Part of a small language model's weights.
Architecture: RMSNorm before each block, biases.
Training: a variant of Muon for these matrices, 784M tokens.
MLP neurons of a small language model. Each row is named by its layer, matrix (down: output weights) and neuron, and shows model dimensions 288-351. Each number is 50 + 10 x the weight over its row's rms, rounded and kept within 0 to 99.
A block is one neuron, or neurons of one layer that tend to fire together. Before each block is what it responds to, as a language model described it from the Wikipedia text at the highest values.

Description: Event predicate completion
L4.down57:51 53 47 48 58 63 39 79 48 74 56 49 51 37 45 50 59 31 52 57 39 54 45 55 55 75 55 66 48 47 66 59 48 53 55 46 43 50 54 53 54 45 62 30 50 46 32 46 58 52 50 22 61 59 46 52 49 49 44 59 41 44 62 56
L4.down546:47 39 38 54 39 55 51 48 51 28 58 50 50 49 50 53 57 61 57 28 52 60 74 48 45 55 46 43 55 46 35 56 65 64 45 47 60 47 39 44 39 34 46 42 45 42 49 63 31 47 37 40 57 44 51 77 55 68 42 52 43 48 32 55
L4.down549:39 50 47 46 38 62 50 56 49 30 59 53 52 55 48 47 33 42 39 63 59 49 57 45 54 41 54 48 49 51 52 64 49 51 52 49 50 55 31 39 39 38 57 51 41 60 55 55 54 47 60 60 56 66 41 47 68 51 57 39 50 40 48 36
L4.down550:42 75 38 45 56 51 38 62 61 51 47 28 42 46 63 56 62 43 36 70 34 55 41 78 42 44 63 51 43 47 67 52 60 57 41 38 47 59 38 52 64 52 48 58 48 62 49 55 49 65 32 59 53 43 48 46 62 54 49 56 51 57 43 36
L4.down1371:52 64 52 47 49 60 64 62 66 55 40 49 60 54 57 42 34 57 45 68 42 47 56 44 46 39 58 38 42 58 56 48 38 51 59 62 53 58 42 46 43 45 45 42 74 45 51 69 44 50 37 56 53 51 34 53 62 64 36 32 57 51 38 41
L4.down1740:59 54 52 59 57 56 38 40 44 32 49 59 53 26 48 24 62 54 51 57 49 62 49 42 43 46 46 51 47 57 36 29 61 56 41 43 48 35 48 55 54 55 57 49 49 49 41 32 53 64 44 40 44 50 59 36 37 51 59 39 55 22 51 35
L4.down1915:55 52 53 57 47 57 49 36 50 45 32 51 54 33 30 62 36 53 42 73 70 46 66 52 50 51 57 45 62 56 47 36 41 59 47 49 35 39 55 62 37 44 51 54 55 67 56 45 45 40 52 68 44 54 62 52 52 51 52 44 56 58 30 42
L4.down2124:52 48 67 57 49 71 55 48 54 52 65 52 46 57 42 50 37 55 42 48 57 53 65 50 50 62 53 39 57 53 60 53 58 62 49 48 56 43 50 65 35 47 45 62 50 53 53 51 62 54 52 62 40 64 52 40 56 43 58 76 43 53 58 43

Description: Coordinating conjunction "and"
L2.down78:63 57 53 61 54 42 24 56 27 62 52 30 43 51 32 49 55 53 34 54 56 49 62 46 55 33 61 48 41 55 69 58 47 49 44 63 56 36 51 63 40 38 55 53 59 48 60 43 55 56 70 34 52 38 57 42 43 55 46 49 50 61 47 56
L2.down444:53 55 48 36 27 62 59 53 41 41 37 48 40 31 49 53 31 49 29 65 33 46 67 38 48 65 43 64 63 59 57 27 46 53 62 44 59 56 63 62 46 45 48 51 54 56 51 55 75 45 40 37 56 47 43 58 46 58 70 54 59 59 63 61
L2.down1466:51 61 52 50 35 67 62 52 51 59 59 55 53 68 40 43 42 55 33 47 43 44 43 48 55 53 63 55 43 56 35 65 61 47 56 38 67 42 54 60 42 52 64 45 55 39 50 50 49 51 50 56 48 44 58 44 37 32 55 54 58 74 59 58
L2.down1959:51 54 37 53 44 49 49 61 37 54 48 43 61 47 44 64 47 37 21 61 48 29 55 29 62 55 52 41 55 52 53 44 52 43 42 46 46 47 54 46 53 49 70 58 66 41 40 51 31 44 39 50 58 27 41 50 51 51 49 41 44 49 66 71

Description: Where records are kept
L4.down212:62 65 55 50 52 56 47 57 60 48 62 63 48 45 49 46 64 45 44 62 67 41 54 50 69 61 49 54 59 39 44 37 36 30 60 50 49 49 42 52 59 48 46 52 48 50 50 71 52 63 61 45 53 59 43 54 54 48 48 54 52 42 47 57
L4.down327:55 24 31 44 66 51 35 50 60 35 56 39 38 54 59 45 61 58 49 52 56 50 46 42 44 70 45 46 50 40 30 56 53 51 48 58 52 36 56 51 56 49 54 42 48 60 47 47 46 63 62 33 72 48 41 55 53 37 46 53 55 53 47 39
L4.down919:38 51 72 41 50 47 48 54 48 56 54 58 63 42 40 59 38 55 51 64 41 45 61 33 53 67 37 65 65 57 73 50 49 35 54 54 40 45 45 46 36 37 49 53 38 45 38 70 59 48 39 57 51 33 42 47 36 37 52 62 60 54 41 46
L4.down1198:55 34 64 48 47 39 32 43 57 60 47 53 51 29 42 57 36 39 40 59 50 46 44 55 58 67 50 54 46 51 56 48 49 53 48 41 37 55 47 44 61 69 46 63 49 44 45 53 56 57 40 35 64 63 34 56 59 49 51 47 47 59 39 72
L4.down1274:68 62 50 53 48 55 49 57 46 62 56 56 65 44 50 61 50 43 45 60 44 48 46 54 50 43 44 45 61 58 21 44 46 46 51 54 63 55 59 47 46 45 60 42 57 71 59 61 60 48 57 23 40 54 45 53 65 41 50 50 42 44 71 34
L4.down1595:50 51 40 39 46 44 29 57 44 54 66 52 48 62 47 44 41 51 72 58 53 49 51 72 47 61 52 46 50 60 59 49 52 52 41 34 57 59 49 48 57 50 58 48 38 45 57 57 66 51 49 46 69 74 52 49 60 49 46 61 45 64 54 46
L4.down1870:68 66 54 40 56 68 53 45 62 47 46 65 30 60 42 55 47 61 55 47 56 56 46 56 43 54 50 50 30 47 52 69 62 65 54 43 72 42 57 62 51 67 38 61 39 47 52 61 39 62 50 51 50 51 39 54 48 65 47 53 53 53 42 53
L4.down2169:69 50 43 39 48 51 37 68 65 50 57 48 49 58 58 63 72 30 47 45 66 57 42 44 45 74 47 31 39 43 48 49 46 41 51 51 50 47 37 43 37 37 59 61 60 61 35 65 66 53 58 39 48 67 59 61 61 37 49 51 48 44 38 35

Description: End of subject phrase
L3.down29:37 60 53 58 49 53 50 41 52 37 46 57 52 68 48 53 27 66 56 60 57 45 49 64 45 39 54 42 53 62 50 54 23 63 61 51 28 55 68 53 35 37 54 49 64 45 52 46 45 46 49 58 53 48 48 66 58 42 38 47 58 58 48 51
L3.down1508:32 51 57 67 58 40 29 40 55 33 47 48 63 52 50 66 34 51 53 65 41 51 61 69 49 41 53 41 71 54 56 43 24 52 51 39 45 44 69 57 51 40 72 43 51 44 68 47 50 40 55 68 43 51 51 40 61 59 46 32 28 55 42 54

Description: Main verb after auxiliary
L3.down866:59 68 47 59 46 51 48 42 51 57 38 48 62 30 40 62 45 41 62 32 40 50 65 41 60 64 46 46 65 53 55 46 52 41 55 65 49 51 61 46 52 47 34 68 60 57 53 48 57 61 57 45 53 46 42 46 63 49 54 32 37 62 52 54
L3.down1461:58 55 36 47 50 35 62 29 41 38 50 37 76 37 64 42 44 34 45 46 44 64 53 44 50 50 74 50 46 55 48 43 54 54 43 69 29 48 35 37 56 50 39 47 55 49 49 35 46 44 48 51 52 46 57 50 63 65 50 48 45 59 30 36

Description: Schedules and service timing
L3.down17:45 43 46 40 58 54 58 40 64 52 49 32 31 46 60 42 50 58 44 30 48 59 44 56 67 44 61 55 51 38 55 53 50 55 37 59 43 38 43 36 52 51 26 49 47 44 58 35 47 42 47 37 49 54 45 32 51 44 53 71 41 43 57 50
L3.down2181:57 60 53 41 47 81 47 62 65 26 55 46 44 46 41 39 58 50 56 67 50 46 54 79 48 40 64 47 41 50 44 51 50 41 56 54 49 51 43 61 61 37 36 50 43 48 45 54 69 62 53 40 50 64 46 63 42 58 60 70 51 48 45 47

Description: Year prefixes and temporal adverbs
L2.down111:48 45 54 38 37 42 52 55 48 33 49 46 56 59 53 62 62 77 46 74 39 32 50 74 49 57 40 48 52 66 69 69 60 57 60 49 49 54 61 42 51 49 57 33 53 54 58 43 55 57 57 39 57 52 51 33 39 34 58 58 59 54 53 57
L2.down200:63 37 42 42 60 47 38 48 56 42 43 46 51 42 51 65 65 57 48 50 46 54 60 61 41 48 66 44 66 48 49 48 52 51 63 49 47 51 61 50 70 65 37 39 54 58 36 57 61 66 60 40 56 36 32 44 47 41 54 53 69 58 37 52
L2.down353:65 62 51 50 37 47 52 46 41 54 64 65 43 54 43 66 38 48 62 33 47 41 54 36 71 49 43 36 43 45 63 52 60 39 41 49 43 61 40 53 51 31 49 64 43 64 59 51 37 65 55 42 58 56 58 29 57 46 55 53 52 36 70 56
L2.down1086:50 44 43 51 60 47 50 31 56 51 52 59 49 48 48 38 56 47 45 51 58 56 38 38 51 48 69 43 56 70 45 65 54 58 60 41 45 45 57 35 59 53 50 42 30 45 63 46 45 44 45 40 46 37 69 58 53 70 45 37 49 61 54 49

Description: Clause-linking "as"
L3.down486:46 47 56 50 30 51 41 45 56 56 62 62 47 36 48 68 40 61 52 67 55 58 59 48 67 54 55 44 53 57 43 53 23 47 36 46 62 55 41 63 56 67 43 49 54 63 52 39 36 51 62 50 50 42 60 59 45 52 42 51 64 56 66 58
L3.down928:46 53 58 64 47 58 53 59 32 54 59 59 52 42 42 55 59 48 48 47 60 35 45 39 55 45 37 52 42 69 56 48 44 59 42 41 43 71 36 67 59 62 45 52 42 55 59 39 47 42 28 46 60 46 63 54 35 62 30 43 41 52 60 48

Description: Comparative linking words
L2.down337:65 42 66 59 51 46 41 52 46 50 56 59 49 37 54 62 30 72 46 62 47 52 48 54 72 53 60 56 45 55 45 49 29 54 47 44 51 47 35 56 54 54 35 56 61 57 54 48 41 58 55 49 38 45 58 42 56 41 31 68 35 67 37 77
L2.down589:60 53 45 58 60 49 52 52 61 50 55 53 51 46 44 47 43 47 67 59 52 58 60 57 42 47 43 37 62 46 38 47 60 51 49 46 70 39 31 52 64 51 46 56 44 32 53 62 73 70 50 52 41 63 40 63 72 56 39 55 42 58 57 39
L2.down1485:37 46 54 35 27 44 50 49 58 51 46 42 61 59 51 50 52 41 42 45 43 43 51 53 51 44 55 58 50 49 71 62 37 47 58 56 65 67 55 60 52 53 57 41 46 61 48 61 62 34 44 45 43 34 48 59 63 41 46 49 53 63 41 46
L2.down1965:48 59 43 41 44 45 35 65 32 49 42 64 52 38 56 55 49 46 57 47 55 43 73 46 55 46 41 52 46 42 57 56 42 36 42 40 43 57 64 42 43 45 45 35 63 50 56 38 36 55 59 43 30 49 52 47 51 67 48 49 49 50 41 22

Description: Clock times and counted units
L4.down62:48 60 42 37 53 38 29 54 44 43 50 43 41 56 67 51 77 48 67 39 46 52 47 62 49 27 54 49 54 43 55 61 49 55 36 63 56 58 65 39 47 38 47 57 47 32 75 59 53 63 48 62 55 45 40 56 41 61 45 42 51 46 59 51
L4.down144:54 52 49 31 61 48 50 48 48 44 60 58 54 54 71 37 53 54 57 66 41 60 53 42 53 31 61 41 63 70 55 52 55 57 54 42 54 46 68 44 55 41 59 51 49 61 34 47 50 44 42 51 62 31 36 52 39 50 56 42 48 41 51 51
L4.down337:38 41 68 51 53 32 52 57 58 25 51 44 43 33 52 41 51 43 51 54 44 36 67 30 37 45 42 45 68 50 49 32 43 56 51 38 49 61 61 65 44 40 57 57 56 60 42 40 55 47 47 39 70 53 43 45 52 43 50 51 41 42 55 60
L4.down493:53 58 46 43 36 57 60 37 37 53 75 57 41 49 41 48 58 63 55 58 54 60 68 72 68 53 53 52 44 62 51 34 57 38 40 60 52 44 51 63 46 34 57 46 64 21 49 57 45 41 69 60 61 38 42 77 38 68 64 54 52 54 49 63
L4.down769:59 43 63 56 50 66 40 43 61 50 69 42 36 57 43 51 54 40 44 44 43 39 52 56 58 37 53 37 31 42 46 40 51 31 43 44 51 34 52 50 40 45 56 62 60 26 39 33 42 58 47 56 53 46 49 36 39 55 47 52 58 52 78 44
L4.down842:43 58 57 38 45 50 54 32 46 33 74 44 75 47 61 39 45 69 39 60 40 54 41 39 44 46 47 48 54 47 56 60 45 42 50 58 39 42 43 55 35 44 48 43 47 67 56 58 57 50 42 34 38 51 51 69 34 54 51 55 61 51 30 46
L4.down996:57 42 57 61 61 43 55 63 60 35 43 62 46 49 54 40 50 55 43 50 45 50 55 39 55 43 56 42 59 46 39 31 39 49 47 41 56 43 54 46 50 63 45 34 48 60 48 49 57 55 44 36 50 37 59 53 42 51 62 37 70 63 65 43
L4.down1761:55 73 60 58 35 68 39 48 42 48 51 52 51 54 35 45 45 38 65 41 44 55 40 57 44 42 70 61 47 42 50 54 35 52 55 66 45 53 65 68 65 43 47 44 63 36 49 37 44 53 55 54 50 40 45 43 46 41 44 37 52 46 38 28

Description: Opening parenthesis for asides
L3.down958:64 38 57 40 52 38 40 50 53 67 45 56 45 49 61 54 37 53 62 30 48 73 44 54 54 64 60 41 66 50 42 46 70 69 62 29 34 45 57 49 52 39 64 52 58 56 49 59 55 52 50 42 50 53 56 52 57 46 69 55 42 42 47 33
L3.down1199:56 49 48 44 50 39 39 54 67 61 45 52 66 47 33 51 53 45 44 37 42 46 37 61 52 43 62 51 49 61 63 55 57 40 53 48 44 39 46 57 68 49 45 50 69 49 52 67 68 57 58 67 49 53 46 43 49 52 49 50 73 43 47 39

Description: Citation and location tail fields
L3.down145:58 51 51 36 64 51 41 45 57 56 46 55 41 55 51 58 57 53 42 60 35 48 42 50 51 59 36 71 52 39 63 42 38 44 55 51 43 57 58 54 61 60 55 50 40 66 42 46 50 57 59 45 49 60 36 47 28 42 51 40 63 45 52 58
L3.down1504:55 45 60 42 59 69 40 48 50 47 43 53 53 67 43 63 67 40 29 58 44 55 62 41 67 43 46 50 46 62 49 47 54 59 57 48 43 54 51 40 48 51 38 31 49 51 43 63 50 51 38 52 40 35 65 56 52 38 52 40 48 47 54 57

Description: Opening parenthesis or quote
L4.down257:48 53 44 41 25 54 46 67 77 66 45 56 63 47 48 41 36 45 65 51 39 55 67 49 63 54 38 42 48 66 38 48 47 40 65 62 57 50 53 34 57 47 38 45 50 49 63 62 39 54 59 33 51 57 64 45 46 50 44 68 54 56 62 54
L4.down268:58 50 66 52 49 34 49 55 42 46 58 44 60 50 54 54 50 40 35 65 55 68 47 49 42 48 51 34 37 42 47 46 65 62 57 39 41 51 56 52 54 43 38 31 51 58 47 46 47 51 44 41 52 59 68 46 53 32 50 46 51 41 45 39
L4.down308:51 37 48 49 29 56 47 54 49 53 48 62 58 29 34 53 53 60 36 45 33 62 52 40 57 52 42 61 38 59 52 55 50 55 29 58 54 57 53 71 46 36 52 53 55 48 58 61 47 39 46 60 36 44 51 49 63 51 60 27 47 53 47 55
L4.down755:62 58 43 45 55 52 35 40 47 42 53 53 59 53 52 72 49 43 53 45 37 62 41 55 40 31 51 59 61 52 44 55 33 69 58 50 54 35 38 69 68 49 58 53 44 41 64 44 62 47 55 52 62 63 41 45 46 54 32 63 42 58 43 49
L4.down1307:63 48 33 44 51 52 53 38 36 48 53 44 52 40 51 63 59 54 47 51 48 42 38 48 63 44 54 51 52 63 50 43 58 55 56 47 51 67 43 69 46 47 54 25 48 44 64 40 50 51 44 39 56 46 64 31 53 68 45 45 55 52 56 51
L4.down1360:57 52 57 52 46 40 47 52 58 53 57 54 49 45 33 48 33 61 55 42 40 55 72 43 42 60 63 55 42 49 42 51 44 45 49 63 60 59 63 61 52 50 43 38 36 50 71 46 39 57 39 42 63 55 66 63 52 64 58 53 46 40 52 49
L4.down1966:61 43 62 48 32 36 39 44 64 48 49 62 56 47 45 47 40 39 46 53 58 58 51 58 39 34 64 29 46 53 53 54 68 38 42 63 56 71 46 50 57 50 42 58 50 36 42 57 57 46 46 53 44 46 46 48 27 42 48 58 43 68 46 39
L4.down2223:58 42 50 38 49 39 42 53 49 68 52 54 63 34 75 55 52 46 52 37 55 64 47 47 47 48 41 58 64 57 66 46 46 66 57 51 47 47 64 55 74 41 67 51 41 55 39 50 35 42 41 48 69 47 46 59 46 49 56 52 47 45 43 34

Description: Clause-linking "as"
L4.down9:55 52 60 58 34 57 42 62 55 50 51 64 44 64 51 42 62 49 37 32 49 57 37 33 53 59 61 47 48 51 65 54 52 41 40 43 41 45 51 46 52 57 63 55 58 64 48 47 28 41 43 40 61 31 69 44 69 75 55 40 42 56 44 49
L4.down95:58 52 36 68 63 62 52 56 67 71 52 39 58 49 54 57 42 43 53 56 29 44 51 49 31 39 53 68 56 49 57 57 37 48 35 35 52 53 49 54 41 51 33 46 63 38 45 70 51 46 54 65 37 70 32 50 45 65 53 53 54 50 47 69
L4.down401:53 67 49 39 63 73 59 40 53 47 57 23 47 32 51 61 57 53 48 46 63 71 62 78 35 52 63 66 62 51 49 40 39 60 47 46 60 37 48 59 38 42 50 44 32 46 39 47 40 44 56 36 69 39 57 43 34 53 68 39 46 68 48 64
L4.down708:45 50 36 42 44 38 49 60 41 51 59 49 46 39 34 55 65 33 49 37 50 39 55 58 48 49 46 37 40 46 38 56 51 58 35 33 62 52 67 63 72 54 57 52 29 56 57 50 53 54 33 44 33 47 44 64 55 51 59 49 44 60 58 50
L4.down1349:58 50 45 45 64 39 58 65 74 69 77 54 45 42 55 40 48 36 46 47 61 43 48 57 54 39 66 55 48 53 60 53 72 57 55 34 42 55 52 50 43 36 51 43 40 42 48 53 34 59 58 40 56 34 59 46 62 52 52 35 57 59 53 47
L4.down2021:48 50 57 51 46 34 43 57 53 54 57 50 38 46 35 61 47 45 46 36 55 28 62 32 62 47 56 51 57 64 42 40 34 55 51 45 48 69 45 54 56 42 56 51 49 52 50 33 44 54 68 53 47 44 71 64 44 45 51 48 47 55 64 41
L4.down2235:32 30 48 48 68 72 62 47 50 63 39 50 64 59 46 54 38 51 48 48 49 46 33 39 50 59 47 57 49 46 36 34 54 49 51 69 22 71 47 47 55 67 47 43 33 45 43 60 70 56 65 63 45 56 52 54 51 52 42 44 59 67 52 43
L4.down2247:48 41 57 56 60 62 54 75 40 42 60 57 47 48 49 51 49 38 60 52 31 52 48 33 68 31 38 55 46 43 51 48 56 43 49 41 60 52 60 51 52 37 40 49 41 49 42 38 36 45 25 54 66 43 35 60 44 59 55 57 55 59 64 45

Description: Post-verb time/manner adverbials
L3.down738:28 53 52 37 39 53 62 59 51 60 44 53 49 55 39 43 40 50 38 61 47 42 53 46 58 49 43 46 31 61 55 72 55 30 52 43 33 51 45 49 30 54 46 52 38 56 63 42 51 48 29 52 36 64 56 56 57 58 53 46 55 38 48 54
L3.down1072:37 50 55 42 56 43 32 37 48 19 38 46 55 45 45 42 41 46 44 47 73 55 43 50 61 39 56 72 75 29 47 38 59 63 66 42 32 38 39 50 51 55 35 68 49 47 52 39 62 52 51 42 56 43 63 57 55 48 52 53 31 60 49 55

Description: Phrase-closing words
L4.down120:36 65 75 58 53 52 36 60 55 48 47 61 35 40 71 51 44 38 49 55 48 24 47 38 62 45 44 44 55 59 58 52 37 50 64 51 37 55 64 66 36 56 42 58 45 43 35 55 59 54 59 43 60 49 42 50 48 59 44 63 60 46 50 43
L4.down192:62 52 75 52 45 49 55 59 59 57 48 34 44 45 54 63 41 39 58 53 55 57 47 50 75 61 43 51 62 51 63 50 65 51 62 38 47 42 46 58 67 55 43 53 57 57 59 56 56 62 51 41 45 44 57 44 46 35 42 49 63 64 53 40
L4.down606:45 48 39 43 47 57 43 60 50 52 55 61 53 47 68 60 59 32 56 58 67 50 60 57 44 61 48 52 52 48 46 45 39 59 52 58 50 51 71 46 60 44 62 40 41 52 61 63 36 49 58 36 46 54 42 54 54 63 48 55 56 53 53 54
L4.down1287:46 53 67 55 50 43 43 47 55 53 47 52 68 66 45 38 41 72 40 35 46 47 52 49 48 64 51 61 62 33 51 52 60 57 49 33 38 42 47 65 46 48 51 67 47 43 60 38 40 48 51 61 63 60 43 40 52 41 38 52 34 50 39 50
L4.down1547:65 49 38 62 68 52 61 43 55 62 38 40 55 38 51 48 38 44 48 63 47 50 59 34 52 66 37 57 50 60 63 53 33 43 45 47 40 52 46 60 51 37 42 55 68 60 58 48 60 51 62 30 42 53 54 41 40 59 65 50 41 65 61 63
L4.down1646:37 56 44 57 54 58 36 49 49 28 51 49 37 44 36 52 58 48 51 57 41 65 63 57 49 30 48 56 49 40 60 43 54 46 46 53 42 50 57 64 46 39 46 41 53 65 56 38 48 51 42 62 59 43 47 41 52 51 47 60 39 38 35 45
L4.down1839:29 53 49 43 25 48 42 58 59 71 46 36 78 62 45 39 56 56 44 37 41 55 65 48 61 62 47 57 65 56 51 50 50 61 43 44 51 60 42 49 46 50 44 54 52 46 64 50 40 44 67 39 55 60 41 46 53 60 41 45 46 48 38 57
L4.down1874:38 70 50 49 61 45 45 39 54 55 51 45 51 24 53 46 46 48 37 58 50 43 50 47 54 48 56 50 36 57 60 45 55 40 58 52 52 49 58 51 33 41 48 41 57 47 58 50 54 31 35 39 49 51 53 52 51 53 50 33 49 30 38 43

Description: Time-phrase head nouns
L2.down181:53 50 41 41 53 48 29 54 41 78 49 54 70 43 56 52 44 36 47 53 46 59 60 40 68 51 53 44 52 47 60 35 57 54 60 60 55 58 68 50 63 58 28 77 38 57 48 54 48 39 53 34 62 34 51 55 43 36 54 55 53 41 42 59
L2.down1165:41 59 47 49 57 51 45 48 60 42 58 54 71 60 47 48 47 57 45 34 39 39 58 46 56 43 45 39 48 52 52 41 39 58 56 36 41 59 57 54 37 47 69 53 40 46 44 41 55 63 52 49 46 75 34 36 34 65 63 62 33 52 50 42
L2.down1389:46 45 64 42 61 58 38 56 32 50 65 52 69 49 84 58 58 35 46 66 55 47 41 53 62 31 43 46 51 57 59 69 58 53 40 52 57 52 39 28 69 66 62 41 48 56 63 54 52 51 63 37 65 53 57 31 52 36 44 44 52 43 41 44
L2.down1818:41 43 57 51 47 61 41 48 56 51 48 48 45 46 26 35 58 79 49 48 55 49 42 43 45 34 41 49 64 36 60 42 47 59 46 62 48 48 70 42 35 47 57 63 66 56 39 43 56 48 51 35 46 34 46 49 35 41 42 47 60 51 55 63

Description: Phrasal verb completions
L2.down408:40 53 41 46 27 24 42 53 58 67 39 59 49 62 42 58 49 48 61 45 49 41 60 33 60 64 49 52 54 47 41 66 48 29 51 25 57 57 56 25 51 56 45 53 52 54 50 59 42 44 39 46 40 61 45 54 41 31 61 45 44 60 57 57
L2.down577:51 48 45 34 42 52 44 47 52 49 51 48 38 36 58 48 43 55 64 47 59 37 51 39 59 53 47 58 52 39 51 66 44 57 56 39 53 46 49 24 52 33 44 39 60 67 45 16 36 57 61 47 66 49 38 43 49 48 58 50 50 43 42 40
L2.down1205:55 66 71 49 51 35 53 50 52 46 50 56 57 49 54 33 58 42 45 76 37 58 49 60 44 56 41 65 48 64 54 49 52 54 60 55 39 53 51 46 66 57 57 49 46 49 50 35 39 42 65 49 35 37 50 39 43 33 59 25 54 60 46 40
L2.down1992:33 44 55 47 66 56 27 40 57 44 55 51 58 53 44 57 44 61 41 40 57 50 56 48 35 42 45 55 50 29 61 48 45 41 49 19 36 37 52 51 50 44 63 54 47 59 51 70 53 35 75 43 51 45 35 37 43 49 59 39 46 37 53 56

Description: Opening marks before glosses
L2.down1437:60 59 35 35 65 56 63 58 56 44 41 52 47 41 48 54 69 57 78 38 28 59 31 49 53 37 51 52 68 38 39 52 61 40 49 48 46 63 39 46 41 43 54 36 51 46 59 45 32 44 50 33 50 39 51 55 69 58 48 51 58 50 36 53
L2.down1819:57 45 46 40 50 56 51 48 42 32 46 50 48 45 70 60 33 47 54 59 43 56 49 61 44 48 49 54 52 64 46 68 57 36 36 26 47 36 50 43 55 44 55 42 38 47 60 54 28 29 29 56 65 55 47 38 51 57 31 60 49 63 51 49
L2.down2038:55 49 54 51 56 52 49 56 62 62 49 48 44 33 69 69 51 41 37 44 31 43 61 55 35 27 58 49 75 49 50 50 68 51 49 37 44 60 45 50 55 47 65 48 47 38 43 68 58 68 55 37 23 43 55 56 49 45 40 36 53 42 44 40
L2.down2245:70 47 54 50 53 53 48 54 39 51 59 47 54 55 48 58 44 52 59 36 35 50 39 54 59 45 51 38 57 30 56 47 61 43 37 50 33 66 36 33 42 48 55 42 32 49 58 50 58 44 48 31 41 39 54 57 54 58 47 58 60 51 48 49

Description: Subject-to-predicate boundary
L4.down172:42 57 50 43 46 65 59 42 57 48 58 47 71 38 41 55 62 56 67 58 50 52 50 71 35 30 57 53 58 45 44 29 52 60 47 39 51 41 52 62 58 56 52 38 53 58 39 46 57 51 48 40 68 61 32 46 50 52 49 54 54 37 37 52
L4.down767:52 37 66 44 37 63 60 69 56 62 58 46 60 43 62 54 34 52 48 56 36 53 53 53 63 59 41 48 56 62 45 49 60 53 53 45 28 32 49 41 55 38 52 43 49 40 58 46 36 44 58 54 51 49 45 73 59 61 36 48 47 71 61 46
L4.down814:34 60 38 54 52 42 32 57 41 61 56 51 57 43 57 59 42 59 44 46 71 55 45 62 39 42 53 55 56 44 66 45 45 65 36 28 49 56 45 45 37 41 60 67 53 66 46 41 42 46 41 43 48 43 48 40 49 71 54 37 43 50 35 40
L4.down832:69 56 38 45 46 66 72 55 43 55 56 51 38 26 41 54 38 53 38 39 34 57 57 60 47 56 61 55 58 57 51 50 44 53 46 28 49 43 41 37 49 47 45 31 55 57 52 67 42 29 55 55 75 68 58 67 53 50 43 53 39 69 51 51
L4.down1677:41 64 42 66 36 46 52 52 63 70 35 56 45 51 45 62 59 56 64 46 50 63 32 60 56 39 25 50 51 46 65 34 50 58 47 39 57 49 50 59 54 53 47 50 44 52 49 67 50 66 54 55 59 50 52 57 58 54 31 56 36 52 58 47
L4.down1991:46 70 55 48 55 40 40 41 50 43 47 54 62 53 48 62 35 62 45 66 42 41 60 68 44 33 55 46 64 50 52 49 27 63 59 34 41 60 67 44 34 34 75 52 74 53 60 53 58 34 54 61 65 60 37 54 49 45 66 31 64 33 49 55
L4.down2077:57 35 46 53 51 31 51 44 40 51 60 54 51 50 51 46 55 53 51 40 50 54 55 56 55 39 46 43 41 62 41 52 52 62 35 30 46 41 58 34 56 19 48 43 63 43 32 50 69 28 63 42 51 48 55 58 55 33 50 41 50 64 37 60
L4.down2210:38 45 35 33 21 52 59 37 63 48 57 37 55 44 45 49 61 64 57 41 65 49 65 68 67 32 61 55 60 64 47 44 43 51 43 41 62 48 61 53 45 17 51 50 57 53 52 61 37 52 26 29 42 53 36 41 32 47 44 32 48 60 67 74